Part of a small language model's weights.
Architecture: no biases in attention or MLP, normalized queries and keys.
Training: a variant of Adam for these matrices, 417M tokens, 6370 steps.
MLP neurons of a small language model. Each row is named by its layer, matrix (up: input weights) and neuron, and shows model dimensions 144-239. Each number is 128 + 24 x the weight over its row's rms, rounded and kept within 0 to 255. Numbers have three digits each.
After each neuron's rows, "fires in" lists the words (lower case) most often at its 100 highest values on Wikipedia text that the model never trained on; "fires on" lists the tokens most often at its 100 highest values on Wikipedia text that the model never trained on.

L3.up293:098165161188174103125138129138108098093118121119169137146154121152134160120150126147140128145136111128171117126152096190180065101114107108127154142103088111156105150119119135101090120118137120170143135147111140097158139164104161141145125158117109121130129135125138124119104160154121120163
fires in: "his", "him", "her", "this", "them"
fires on: " his", " him", " her", " this", " them"

L5.up779:139079119133107129107150116123142119084134141110089171114133149203171123147146096131093120119151129166116090142112114133149111150133141113128128115081107148127154139117117152141146152128154136111118114088081136157087105127127133139140112118126133132130131132161147091137140123153135138130
fires in: "of"
fires on: " of", "il"

L8.up992:130140147165117141100096111167118141114125087169096177121113114137100113180108106066169156112128107130133138092140138115116123116116150081081148163135151149159095190124102149119127155140138133129130133076139155126127189114139117133150085087141070126167081161084101098155095121104095123138
fires in: "the", "a", "his", "s"
fires on: " the", " a", " his", "'s"

L5.up410:147155139118124122115136097106131094130129115161118126145151135182137150156141116082109136147108100156136129136141190097117135157149153086160122140164119128141153127111120114089130173108130132138070113118140115141072139147097136099184162126134123130159141141102117125119169166110137157114
fires in: "to", "2"
fires on: " to", "l", "2", "u"

L7.up988:116132112158086113075156132099133132123140098131102126140135107115133137138153111173121131158131078141121104122150167174120136096088114153158146132114098155164133154157143141116139107133164138170155121199119086124113168126130139106128154122130124098140089129145126121123121166162084106114
fires in: "on", "for", "in", "at", "to", "with"
fires on: " on", " for", " in", " at", " to"

L7.up469:149133150056095156162166112085143132087114105137105136123120165109176147179134116122121106119151143132147130113156102111125132133081152160082111188099181150119129172101130113117158141124142181133157125114107086177069163106147131142126109099143079143150095132085148138123133143156114113099
fires in: "the", "s"
fires on: " the", "'s"

L3.up454:162145124134125121099122135145137135086129159174062106115074112122138168130128125110078135131093085098099138089113154109131135115105114144106145127097136150113112121136102111114197102158165146181138100114128109121109155113152144130142161154108134132143083126125131132156107140146121139134
fires in: "was", "were", "are", "is"
fires on: " was", " were", "0", "9", " are", " is"

L3.up753:155112130122151152113091133136164145112095163166130164131153111132126178169157146121079094116152148058105158127120083124151109119101138143101129124134170121140176125114159094123170093116117167133112102139135130167103145135175156138140160134134098114123105124144122150132161137151118137133
fires in: "10", "100", "103", "102", "1000"
fires on: "0"

L3.up977:115129164145080106147078148100141129131111154136109135125110121161139117156114126099114115149179146110142103115140120084136130132115146125119161120114130132204119164124136153101129150132105128128105171131101133144088122132171137140136118152088109103128099119111068120157144112095161117127
fires in: "at", "from", "toward", "along"
fires on: " at", " from", " At", " toward", " along"

L5.up390:114124113115139115126117098084163101137110103094100132166133140192130116182117088095089131181134102115135102130106120110119121153154144114145079128092142136153155137087122168075118152091136150130107094146133118215079143119136148122156129126134137160107126141115121113119151177123105101103
fires in: "of", "to"
fires on: " of", " to"

L7.up332:121106135128105162140119151123142095144092091160092153142116162093146120146132129103108125116136108123106104087121107145128135108159122131121148137142174083143140185119112144099140162149138157125092163136111105136111137118131156103161115108143133099149092153100134119175145116168134125118
fires in: "s", "his", "their", "its", "the"
fires on: "'s", " his", " their", " its", " the"

L3.up58:075139138148086119114133093114115142064111059151114138141120145142153142156135112115124091104094127080131123141094118121107118137127104116144119128132148098126178143116139120145086161135168123148115105108123117116116140187121135108156121105130127133113120125127164078116132094161092110127
fires in: "29", "39", "49", "79", "59", "19"
fires on: "9"

L5.up1307:117107133139127121099122121118143146100102112151085176135126160127126122143164100109114139120158139130143133155094116133115152145112166127141130088111119122138114149094128144128130143143163121158123148092110162123101133169132142095203124145140110146146123142120080126140092120137116140101
fires in: "the", "of"
fires on: " the", " of"

L7.up950:165130125125107161149110140125130115088101115129110127164140106128142146129157142060105159159075122122144138146122116148138108085124147138078150142107135134128142176111099106140137113142121138173121089140149154119119113114119141117152124152122164124123104133132106089102071168141120128134
fires in: "of", "for", "on", "act"
fires on: " of", " for", " on", " Act"

L8.up1175:099157140122127132115076105114140104125118097087065155156120067145149131128156119098096100103124093090138104146115098163142107138124126110089132107112117146120142123096111165148126141131164168110137086143148148107117146123105123065106114066141120146115112169097124060124075149189140110101
fires in: "s", "his", "own", "her"
fires on: "'s", " his", " own", " her"

L7.up133:144146131110143126124096131110174131125128121129114094131140149116177131091155131134146125108134106108142118143126106143099156038146103166106122120084186144120141126122166160099121099152111157130112115136108090135136165118169130157153117151105161101133146112121094116126139198163122143146
fires in: "that", "who", "these", "they", "which"
fires on: " that", " who", " These", " which", " They"

L3.up488:132129122145090116115088115094139120101116127135075150139140079180089153144138115140105128139135097114077117091151121127127127122113162102094092125162132121095132106124124106127105166113180159128150130167118131109105121140102114069146138125149117098149104163119124139133106115157083118129
fires in: "to", "for", "into", "s", "of"
fires on: " to", " for", " into", "'s", " of"

L7.up1138:128110099151148162161058096133133129113172097112100099125131101113125118111136148104120089141123176117118099096098140131155137133130149145129121096166117123152153154122138104125114130148161131134120145134086087144159119097114120096163119121118146117133138145087164103112119131156095127095
fires in: "was", "were"
fires on: " was", " were", "P"

L8.up325:105112120142080131102131065108134112123101068144143115136154159118133104118125132076099143153103091105139124157128121149111107112121150092087128147094112156139154134105149138152123136117138168135130128129139098093129153131119151113143072135124109100159135112136091152117142136103125099121
fires in: "of", "on", "the", "under", "through"
fires on: " of", " on", " the", " under", " through"

L3.up396:107134157133157124138115131136119127078121089124097164108121107144119152115156103133087092130123109152141064129130129107132165130132108101115146123150113151125153094084101118130132168095129125160155141149125079119080153109112096093150152145142126122193090158123175122124096145187119113123
fires in: "of", "for", "on"
fires on: " of", " for", " on"

L8.up868:115149115138086126103100073120128118108141096136132108109128093137161117144152128131098127174105076152147141112154126189108119129114142117107163103080130152135150136116114135117139204133145108169163143133129156159095135149114146099123164130147144101164130148148113103103118157120147104106
fires in: "in", "was", "is", "had", "has"
fires on: " in", " was", " is", " had", " has"

L5.up323:142118155139123123128147102137079094113117108131131130176116127150130185153170162113094114168124112149084125125118118167144130150144107102172158121101105124179150106142174130133194144132174110137131156093117154157144121157173145145167135159115094132138119115125106095143117150127129139162
fires in: "is", "was", "a", "vulpea", "sylt"
fires on: " is", " was", "ul", "il", " a", "yl"

L7.up1288:116074140154149110129095092122136116141104136083120123141125102172101158123128132119128100118196147121185125137119147130109109117138117114134167108139134147168151094114145153138155152135144130140152135125090175126068115099147107129125138136105101106143118187145098087145143171140111108112
fires in: "at", "of", "hms", "fort", "near", "north"
fires on: " of", " at", "MS", " Fort", " North", " near"

L8.up595:127133122145143146130113086132144161121161088113115107128076145150131132167163116096148092159155075130124131137142143115121121134101120146101159149103114136144145138135117118104098103098170164149151126139144090112109152118189140142108134068139111121122115117165165088101115177137086113089
fires in: "as", "that", "which", "who", "where"
fires on: " as", " that", " which", " who", " where"

L8.up1057:102145111115133103127112115108122108100125139113119102139144121170138164130124116115085171123093106118124120106120114129122105103134149127119119132077128087166135170112080147118186132134153158142129127157113150152128096177149154106096168101127136132101145118121100081134133186114173127130
fires in: "was", "is", "been"
fires on: " was", " is", " been", " not"

L5.up531:143118146137123117122083117128168107104125168118124151147125162095127119149124117124090121137157188135154115141111152145089119133136163107094129169130132101131165134112119128110149174116123117170117127096120137103059116092135108112162172143129114132175126201084130096122087107141100118168
fires in: "of", "for", "the"
fires on: " of", " for", "k", " the", "s"

L7.up493:178124179127155124119127130114150117143159134129121098176062140123094116101160113142115112136142132125122119142140116111087113137080126139113109109134122148128165129093113100108108160065122141116104149105133112161160145104167135130165158094127126097122115138169143121110123129156103138124
fires in: "he", "donovan"
fires on: " he", "ov", "af"

L8.up823:122140140102118111106133159103109140117143083135112141124169103165157144131137106136079139087117083135174122113129144145141106114142133110136141117118104143162140178093083174158119155142143124129151123117120120131115156130108126090191140103141104141130114158060169108089099123138099137114
fires in: "the", "against", "with"
fires on: " the", " against", " with", " dem"

L8.up361:153158168147134083121136129141149155077128135142169148123106164136107157150128112115155133194135112074095104144119062133125130127107122165152114160085106088130146138135155135109152159124143138123135106129125104112110168132147111122079186092162123145102130145120127140108124155163138143130
fires in: "the"
fires on: " the", " The"

L3.up797:127113131118116101119126103124163108122181172107115131173139113143142143116141100114109111178109144116100118111142148163095154109113118126142165086144126125150122148130058147157135142131111141138125101103137131126129129107132116113130114145133094130141106119102110129130115126123120109129
fires in: "in", "of"
fires on: " in", " of", "9"

L3.up990:120108135116155174190088120102106146128163099170113134173088128094181172145146106121154108142163105157147131131121125145108102111147141202115164128140116143157146097088125155124136105103152138136139102107119113114155114106181160147138155116114053126118091125119114115108110180083094125186
fires in: "who", "other", "which", "one", "and", "a"
fires on: " who", " other", " which", " and", " a", " one"

L3.up641:108165167130133178111145111127128127137089123113139125146108141166122121157143149111132152114141155126155112096163123134080127137094159101157136102102136143127107180129126133097143146129136099140090160133117140128149106144102107105153125093144141123106148112150127093107110120122144112111
fires in: "a", "be", "what", "do"
fires on: " a", " be", " what", " do", " being", " an"

L7.up1304:176098114134137145110118134104139130087105146119136101124112138086141128133147145148132090158143118155146105101103115119134142102156103198130149141156143099145128180131159132130120126105120144153112125141101156130039133131167152134158126110102165109171121116129151125157110140149131125143
fires in: "is", "and", "was", "be"
fires on: " is", " and", " was", " be"

L5.up1060:119160112085137125119147112123128134137123142087084112155083088148110166190099102120074108209132136103073131120114139180100186156100111094120144123106152104123161142111095116105135153108149134111129132123115136116123180109152180094114151103151134151146112163091119096092166174136156124127
fires in: "that", "of"
fires on: " that", " of"

L5.up904:113145124139150091145071116113130111139098142139117116136122141158112153151135139121121152164174106107131120110142054170115113110112105131092130132117137081146118159129111142098129155116131136115146136167126148096127096127160137150095129117170078108099147142151103155119126127143104149120
fires in: "the", "of", "to", "that", "in", "by"
fires on: " the", " of", " to", " that", " in", " by"

L8.up622:104121130117109079086162059080144111144133108120142148158150102170134126174085170111124135168120129117113150159148124181118089134111145106102113098105088147130151130136169124147107141123105101115134109137144139146111147125148125140170124160135139126072170128094093122098089154112172117137
fires in: "of", "an", "in", "to", "the", "with"
fires on: " of", " to", " an", " in", " the", " with"

L3.up1012:136119149136153126103151144130162163126136147100134161109122082162112179135152130135069108166172136076095119149125093115128171137104143149119111096107112137072144100149153094134111117102110147129169100117151109164098130168102140156127142135142136124110158155129136142108146150181102135106
fires in: "10", "100", "80", "90"
fires on: "0"

L5.up7:133117112136117133134127111119087109119138130104093102147113111157179139153153109072138159172163108068176115113132130142137136133166136125121149117123123095153114122135078107146146160144128130145124120139139117145104113131136125099189121081132129134097121117078122138154120160140125117153
fires in: "was", "by", "is", "under", "re"
fires on: " by", " was", " re", " is", " under"

L5.up122:131128117112125147148079135125158100161099120102065141122130114155144121142131152100103140127148049104106135121156122167115127103097132117119164145110117130130128168139162136136184142134117102153121079094160122157121120103119161105130139112147138105126146146143143101111079137131119140167
fires in: "to", "on", "for", "about", "in", "the"
fires on: " to", " on", " for", " about", " in"

L5.up711:148105140120138104124156106126144140152153097174150142139114137105119113155119133103124166089093123132151120103150112141118142116153132112141128139136130127120125192125124158091133161130119146114106160145123105115121120163138132094170135102113103101108115138136123150138132145118061115145
fires in: "a", "has", "have", "an", "high", "file"
fires on: " a", " f", " has", " dep", " have"

L5.up532:136111114099123110122138092061116176143135100141090111124125138116143089128164145119142120156129061125105130087170143143139100134100166121124127163055173135170115143163109135091143126096171133143108113084120117133106127113124151105123178143105131130124102129137145136110113183116150087141
fires in: "for", "to", "in"
fires on: " for", " to", " in"

L7.up246:137148170138121131125065152122113134126108120070157111133131097115133144127096185124087143125131132138127147027136127110094107140140137134147126132155100085144119138113121175098149159112106087122099102095127111153101154121144117154142107098115109106086163156142124125106113109077137117102
fires in: "to", "or", "and", "100"
fires on: " to", " or", " and", "0"

L8.up526:137128119112107160134143152125139097092128153107144132104112090155108146155129136134171154088119129130132125067086109129106155101103130141125139167151144147149117140150119102089131139140116152143157095123157137113112143136121125177134142101129131147148088130104113147134138117118143119159
fires in: "his", "a", "her"
fires on: " his", " a", " her", "0"

L5.up935:130151158144112102174115095129116144125103150094111158163104141141129155104104156077104142122115119138145124158147112152106110121131143102107138120129151112159108089179099107131111188111155149133128127084130116115084126090097121104169161125123133118175086152070142139116103132169123105091
fires in: "for", "on"
fires on: " for", " on"

L5.up1339:152141150118117096154150128085128136096143086127120109165097125145189155155163123143102066177168129135100129119098149117145110122110102116124179126051118149103156130144117133127159156158160107117130119125134110183092161136150180110155125136135126121164107155141152097120147159158131108136
fires in: "for", "of", "by"
fires on: " for", " of", "re", " by", "un", "y"

L3.up388:123158115126129155112094078138104109099145126101082134111064063153142164200119112137119049135151119134108106112135140127108159072128152098123115149115134135140130124131128086111113165139154161115145113102140138140146147126128101104141140103111137147130100140145110107120101112147102134118
fires in: "which", "who", "that", "whom"
fires on: " which", " who", " that", " whom"

L7.up125:129127105118120153132105126111127108123127136122131134125145094162162152169139070133114144126166146122143150127131148123099143138162140141099141140136116124129147141120134184164157145103110122121103069072049126091106139126125127123141108136144149142156124204129098117130106147159171145152
fires in: "of", "for"
fires on: " of", " for"

L7.up479:135104141153152124138102087127147119150116122146107158151144150135091125138136122137097100110098136099129143135127131183118051136111125100117119153080170113098151168102151157152139136080148123117143134114134137133136151164130121095137127144130088107123111157136133133117092160154088115143
fires in: "of", "the", "for"
fires on: " of", " the", "ing", " for", "s"

L8.up441:157097146096138106166128114090160128137139098135149127142134124092196115125122188120118151116150081123165096149138115153120107109099133148082170174069111136117160156113180167127120136133096140152124147143132135146134131103129172151120112125143064135139113130107122151136139123116103119093
fires in: "the"
fires on: " The", " the", "The"

L5.up121:072116128123180143120128129149101102110153177190110100123113127153146140141111099086128140119092093100165090124110149111120144094128113134110152127141158160124141134115110131127097127153189120141120066092122123161111127160111152076129163106130118141183128144127070098143130159095120139104
fires in: "is", "was", "has", "had", "have"
fires on: " is", " was", " has", " had", " have"

L5.up1337:146116108104114117154102110131096097144114146127151164138105131114145156149093139151109164131095090125134126118139129200099150102149178087096137168129127119181128221122126159125173097111108162159142092097111143188124139179156188095143144147127138110118141145129159135116083171098105106123
fires in: "for", "on"
fires on: " for", " on", "r", "ra", "re"

L8.up702:142158135155114172118142137120160146150115127132097144148096132071160137147151169135134108116098149104121124121155142144127117125103144168153116099137138089134144132101145101116147134085146161148093142078112153136109104135107193108138113106127167130127153124111115125120132106124152160111
fires in: "in", "be", "was", "is", "are", "has"
fires on: " In", " be", " was", " is", " are", "In"

L7.up790:146124126152130153109101132123152119160121128127099116144125138143140128134134118121156107136147125114131123122119097142085112149104141103095127134103103151132168160134165142112121100124136132155141126102149070139094116107105140099119136137161140123129116092158105087107131153111116084123
fires in: "of", "into", "with", "on"
fires on: " of", " into", " with", " on", "ed"

L5.up1043:135123121141114127147089129102096127126093087132113144135092094084137152114154139113129100134143110087125152115130125126149133134081125135076151132104155147151183157090169124147142086133089160155099108138129129153105119096154149104121152114121132132105110109129129139126132163121132143137
fires in: "were", "was", "being", "are", "be"
fires on: " were", " was", " being", " are", "ly", "ally"

L7.up403:135131108127153128134080094100153108114100107105119115149142137138101150130097118081130141116066138111101086108164180085074106182122131103094181173144141120124146171168128140110137179122157136162127122149115128129132127137131119121120101119137142116154126135129140051140139122132144137145
fires in: "a"
fires on: " a", " A"

L3.up380:135134128136075124111093109131156151088121092123125097139118159113126094161136109111154133110094138094150160116153133132156117121121122101167140142131122135139185167133114135137122151125107108136080138131111115111117121176128115111137110129104062150104126137105146055135071092119100145134
fires in: "29", "2009", "49", "39"
fires on: "9", "8"

L3.up554:124115162127150114151093131094126091118144113116113139183078131187113122111156118112100101145180179124127071133119151126138094108087178099100132106110114141128183119072120152117164169070117115113127127104052119149131137099120147154195153137113135121152129155138094139136087170132108108121
fires in: "at", "on", "by"
fires on: " at", " on", " On", " by", " At"

L8.up830:161127112147136116124087124103141144107109114083093120120126131103116107124137167085126119148122121123118139167130128128115128080128096110138145175125110105123175149134112138137143111108115168143153117151171097121124139094137160135135141115148123109117115113137135125134111115133113119151
fires in: "that", "which"
fires on: " that", " which"

L5.up216:149152141143113171151140106181153109101113138114117119145115109128139145090121143086099141067134168080128107115136162146091188145099159173111149117151116070137161160146122132092137148120113156161125111083095113131112099115088104075131129112121121113115112107138139127113135147177127132111
fires in: "a", "was", "an"
fires on: " a", " was", " an"

L8.up1309:121119116115108138108098125168130084120127116110079158123070089127106156129146098139162140103142065127140136086126129136124134110097163115105149148135140135152110180092115133113116129125148123128148145142131112141116152152151118146115143102117118119128066154123143107135117135140143153129
fires in: "s", "his", "a", "is"
fires on: "'s", " his", " a", " is"

L3.up657:138122156133141145131090139111168109084150146123089145137127093152123153131125123148088099146148169100134095132109129184141151100111137175102133121110127137140104120138133105152187173122130167133117151160118136122116146155141112105132153117115130093091116158138155145128108136147125132122
fires in: "was", "is", "had", "a", "i"
fires on: " was", " is", " had", " I", " a", " there"

L5.up322:146114142115129139120104144151162130130111103111089143129068137123117126145106134121128127159122158102116165108090110141100185067115112111067132105129155094115112113114128128068127155154122109149121119076115139118112139128140161113184122157114135131138104124095148117131171142108132107150
fires in: "his", "its", "is", "was", "their", "s"
fires on: " its", " his", " is", " was", " their", "'s"

L5.up474:111111151151109132100107130123115158140119088093157114172106141142149145111169097129127135113179071156133113147124125155165091146099126102128150124098107127149141131132129163127144135118180128103099113130168078129123153112119139133153140116116166112143045133146129129119110138173123110176
fires in: "from", "up", "him", "them"
fires on: " from", " up", " him", " them"

L7.up1262:143096171124134146124111088143133138125129119144140154135121105137137161149166132083102084154111128107136125107152067112139140138147163151141154134135130138136122097125119128134127175129169120153126083075096143162112116160088123111130166151124120153127101166102135161115112125177135139137
fires in: "the", "a"
fires on: " the", " a"

L5.up262:135116112141143149113137064120169134146155112058112125106134127176137140148119110126132132197149123123097129152110107102131138107068103098134135119121130146158106144123112141083142182124145159113096106124055113112085151144171112113161156120121136118142147159105097093123121165139157116138
fires in: "to", "was", "is", "he"
fires on: " to", " was", " is", " he"

L3.up208:152118155096157136094143150138150176147109147113174155139152107108119180100105167116115110114135130109083173082107109129106097146088183118114156140117132101123101109116129084110132113095098115146163134119148127122109118142174166157131134136144146113112158140153110164138126169080128098146
fires in: "10", "100", "11", "13"
fires on: "0", "1", "3"

L8.up803:136164166127150154104064109141127177123061156105100121100117095132119124149164098091101117151131095099129115124125128161134092134121086156132102160131147147090162123100071135102131114111127120086112104121099083092144114108137154093135152133149105101104120202084116130114094177160124136116
fires in: "the", "that", "first", "which", "this"
fires on: " the", " that", " first", " which", " this", "b"

L5.up813:182130143111160121113119153105118125146138095122107142122052101140162120142151089096102133140140123092141115103187112118092104080096131143101108118101148147172161141111096153095138109144135121122132153149108177117144158107163168145140168119105147098142089155133114136068136163136081125125
fires in: "i", "a", "he", "we", "it"
fires on: " I", "I", " he", " a", " we"

L8.up921:156112150091090128123161077152124112099119091100148145103135081128181165140128114113102164154122098070141124102155115159129168131091134126129118187142081112136135140111102107091155118145148115165155117118120097140130141167144176121167119115138107124146122123152125126133176159098115137160
fires in: "the", "this"
fires on: " The", " the", "The", " This", "A", " this"

L7.up205:194131147149081104108142126087175136116152102109126110161142147110218141102149115106124091151146092099135140134082140147138123102145141138109142157112093138173142113094122127149098128134146149150109095144108162151111143158137138151125116137122097109141096111131088140155084129160097113110
fires in: "was", "and", "first", "originally"
fires on: " was", " and", " first"

L8.up319:140145114150115120109125121138122128137168094170135107107117134096135112144141137125075147121151074139152138064118115149141100111103146113127138133131159141089131177108123099083123132131176144148127155142106129182109107159160145132117148156126139097121118140135157108153145148110116100107
fires in: "with", "to", "has", "had", "its", "from"
fires on: " with", " to", " has", " had", " its", " from"

L8.up55:128133168146147118142132135119133109107103142159133141126127118114164143168133131101087118164100091146173154101154110141142139109130105178116099174150145128104146143139137092096124098154132101120121110132090143120127126139122181116135117088129109162144100183162138137108128133136142161128
fires in: "the"
fires on: " the"

L5.up529:146136139098114146123146105099089141099138087128133096176103111152176125132147126128126084114131074133084114143116071145113166110072142105080142131084135134175151130088085136122107091139140144125136124074144109111132189131112202086130125108121126096131126161131130155079117146131101112123
fires in: "in", "as", "even", "but", "not", "for"
fires on: " in", " In", "ven", " as", " As", " But"

L7.up370:190130140081074148157147152119101100092124111137105155116142130143214130157182129067141152100148124140132104111100069160147130109096141177081128181110139157132142130114152187096212133161126126168139101118121128115109104118143111131149157141122130135115126151130142115112136149154133127130
fires in: "the"
fires on: " the", " The", "The", "the", "0"

L7.up747:113114107110141163181114098115111137125106172128104110111064116084132147123178147110143052153128153098144100102165141108148131103135146171142139139164156136107172127124140130121159105136128127128126152141121125145127141113146121135125148131094150121193114108114138098088158137135104163127
fires in: "is", "are", "were", "was"
fires on: " is", " are", " were", " was"